config.toml
n_layer = 16
d_model = 256
n_head = 8
n_kv_head = 4
head_dim = 64
d_mlp = 704
vocab_size = 1024
activation = "swiglu"
norm = "rmsnorm"
norm_place = "pre"
norm_eps = 1e-05
positions = "rope"
rope_base = 10000.0
rope_fraction = 0.25
qk_norm = true
attn_scale = 0.16
bias = "qkv"
tie_embeddings = false
parallel_block = false
init = "trunc"
init_std_qkv = 0.0264
init_std_o = 0.0
init_std_up = 0.0264
init_std_down = 0.0
optimizer = "muon_variant"
lr = 0.0118
lr_mult_down = 2.0
beta1 = 0.93
lr_head = 0.00609
warmup_steps = 0
schedule = "wsd"
decay_fraction = 0.73
decay_shape = "linear"
final_lr_fraction = 0.0
batch_tokens = 65536
seq_len = 256
doc_mask = true
train_tokens = 471700000
steps = 7198
dataset = "wikipedia_en"
MLP neurons of a small language model. Each row is named by its layer, matrix (gate and up: input weights) and neuron, and shows model dimensions 144-207. Each number is 200 + 40 x the weight over its row's rms, rounded and kept within 0 to 999. A neuron's up and down rows have the sign that makes its largest values positive.
Before each neuron's rows, "fires after" lists the tokens most often just before its 100 highest values on Wikipedia text that the model never trained on.

fires after: " be", " c", " C", "art", "duc", "g"
L9.gate3,159,160,183,255,292,214,169,186,133,185,210,170,194,264,189,228,183,188,254,207,188,183,229,129,193,225,108,246,87,240,227,233,225,170,198,197,245,189,164,141,213,218,220,169,127,214,125,141,195,174,263,270,166,174,209,201,192,170,267,204,183,249,172,245
L9.up3,220,228,181,233,245,199,132,152,191,209,207,185,229,247,226,267,194,274,213,154,168,153,130,94,237,204,163,175,167,156,112,214,205,258,199,242,272,192,163,160,200,240,238,261,302,172,150,141,205,191,302,176,245,212,239,245,333,234,99,200,219,235,245,136

fires after: " t", " m", " T", " ex"
L5.gate534,163,181,132,178,253,218,117,215,222,217,272,258,216,170,221,214,243,195,166,199,206,234,204,174,145,232,223,230,233,156,172,191,200,242,213,152,174,250,274,223,183,242,228,147,176,214,203,212,155,205,192,111,254,271,132,215,204,181,224,287,172,170,209,235
L5.up534,177,156,188,212,246,204,216,202,201,153,170,192,234,154,181,230,291,167,192,209,260,211,210,229,184,188,293,211,219,314,177,156,222,135,254,153,126,170,208,193,197,227,241,224,154,195,188,170,286,171,180,183,192,193,136,230,97,221,202,81,187,224,186,219

fires after: " K", " G", " B", "z", " g"
L4.gate304,168,162,104,203,216,197,245,195,208,221,215,171,237,218,209,199,246,242,216,188,221,223,226,177,199,161,194,203,277,179,246,246,186,180,218,206,183,254,215,311,208,140,164,248,234,197,253,273,208,257,225,155,273,169,197,254,135,161,189,130,216,229,201,253
L4.up304,179,163,152,195,263,196,277,222,244,185,199,158,308,176,218,222,222,205,153,158,212,176,177,261,160,239,217,215,287,164,257,190,203,201,173,219,201,240,211,237,209,268,242,162,273,185,208,160,296,201,165,195,216,212,191,206,234,259,236,171,245,225,175,152

fires after: "\n", " c", " n", "tern"
L3.gate417,114,123,197,128,192,230,247,230,202,182,220,211,160,175,218,254,160,135,258,198,223,170,232,166,167,259,171,203,129,256,229,197,135,244,240,176,184,197,188,129,224,164,223,219,220,142,234,152,195,168,228,198,188,154,140,239,176,163,147,183,147,262,221,202
L3.up417,90,140,184,181,187,234,177,262,202,184,172,278,167,163,262,199,225,171,170,184,255,144,216,192,191,162,177,212,168,262,221,224,204,242,154,191,138,192,166,163,220,171,200,265,301,162,283,228,194,194,223,180,184,249,246,226,184,245,202,222,161,207,185,181

fires after: " b", " B", " f", " w", " g", " G"
L3.gate355,177,243,236,150,167,238,227,203,166,189,166,111,218,246,140,240,291,203,213,246,198,210,257,219,179,135,148,194,225,273,166,213,200,219,228,187,205,196,160,178,156,172,211,194,197,208,249,204,208,184,177,229,171,200,208,233,162,210,144,156,167,194,170,183
L3.up355,210,170,162,144,240,231,184,192,125,188,267,118,274,188,243,194,161,210,75,212,270,192,131,191,193,214,242,216,223,226,195,263,148,174,196,172,252,197,221,252,142,211,242,232,207,158,211,200,231,210,228,166,235,231,175,223,210,207,211,102,165,258,171,138

fires after: " S", "S", "up", "it", ":", " s"
L4.gate204,165,143,244,190,253,172,168,180,250,187,177,209,166,135,117,183,267,196,151,180,185,246,182,196,212,149,232,229,221,210,213,222,241,129,237,210,161,198,161,177,176,186,184,154,188,223,264,231,220,121,235,203,266,196,141,214,157,140,183,128,193,239,199,208
L4.up204,209,217,147,204,178,254,233,215,195,188,222,108,262,252,260,245,191,238,217,187,207,220,200,284,229,258,275,201,208,254,226,263,246,121,138,204,172,191,172,145,248,156,259,211,230,210,205,164,214,217,214,231,173,217,205,110,169,206,217,222,210,138,166,146

fires after: " un", " be", "art", "g", "end"
L8.gate188,108,199,138,209,136,233,205,191,154,216,169,130,156,178,216,245,198,281,160,165,224,262,208,170,221,193,195,250,154,228,218,239,245,142,238,146,180,179,154,183,236,239,142,267,189,190,149,223,176,189,204,194,183,195,265,169,276,179,261,223,263,169,244,173
L8.up188,223,190,191,167,169,253,174,173,143,114,187,222,273,287,221,161,242,131,173,149,254,116,201,180,294,210,241,167,182,158,220,222,241,201,162,236,185,191,130,163,178,231,223,213,266,242,202,214,175,159,214,216,225,270,207,154,193,191,153,183,193,198,253,101

fires after: "t", "at", "et", " t", "it", "n"
L8.gate495,164,264,264,195,180,132,158,204,248,219,162,254,235,167,138,189,219,198,225,137,233,220,165,212,164,180,170,167,209,186,233,235,189,265,220,289,218,254,99,178,147,166,206,229,247,176,215,217,156,229,120,208,237,223,262,161,251,224,198,202,175,160,252,206
L8.up495,243,158,78,223,212,158,181,237,110,273,243,211,259,219,194,190,198,179,210,168,223,276,154,185,160,178,233,205,208,208,183,223,212,287,209,244,237,240,185,192,181,265,210,203,204,197,156,163,226,233,181,229,155,134,250,239,182,206,244,169,208,206,252,245

fires after: " s", " t", " T", " F", " S", " P"
L9.gate322,222,81,157,112,216,182,191,193,184,199,135,187,211,256,165,197,212,168,176,234,148,194,138,233,204,155,225,150,243,123,228,231,206,169,138,216,221,278,237,184,140,179,181,175,284,196,267,203,185,219,204,229,197,196,197,168,174,146,191,232,194,74,185,254
L9.up322,202,213,217,241,207,215,139,263,246,224,134,216,193,288,193,173,185,79,193,191,245,209,256,222,140,176,241,205,243,347,192,151,231,195,258,197,236,183,216,234,201,194,223,181,265,194,210,212,203,254,143,151,206,216,126,229,174,179,202,190,204,135,193,243

fires after: " S", " s", " M", "up", " sup"
L5.gate58,192,142,204,182,166,145,275,144,225,168,175,237,233,228,97,208,150,201,186,168,78,210,209,187,164,221,207,196,238,222,215,208,167,151,151,174,162,260,212,201,143,218,155,119,228,225,195,207,177,203,155,163,159,192,173,227,178,205,269,191,236,167,167,280
L5.up58,231,242,85,204,177,152,189,196,193,198,277,149,219,172,151,135,195,220,198,202,213,265,280,225,194,200,244,224,170,174,138,228,272,165,211,196,225,263,187,126,152,203,170,166,249,153,229,116,203,286,228,238,117,143,228,161,155,210,213,161,210,122,169,165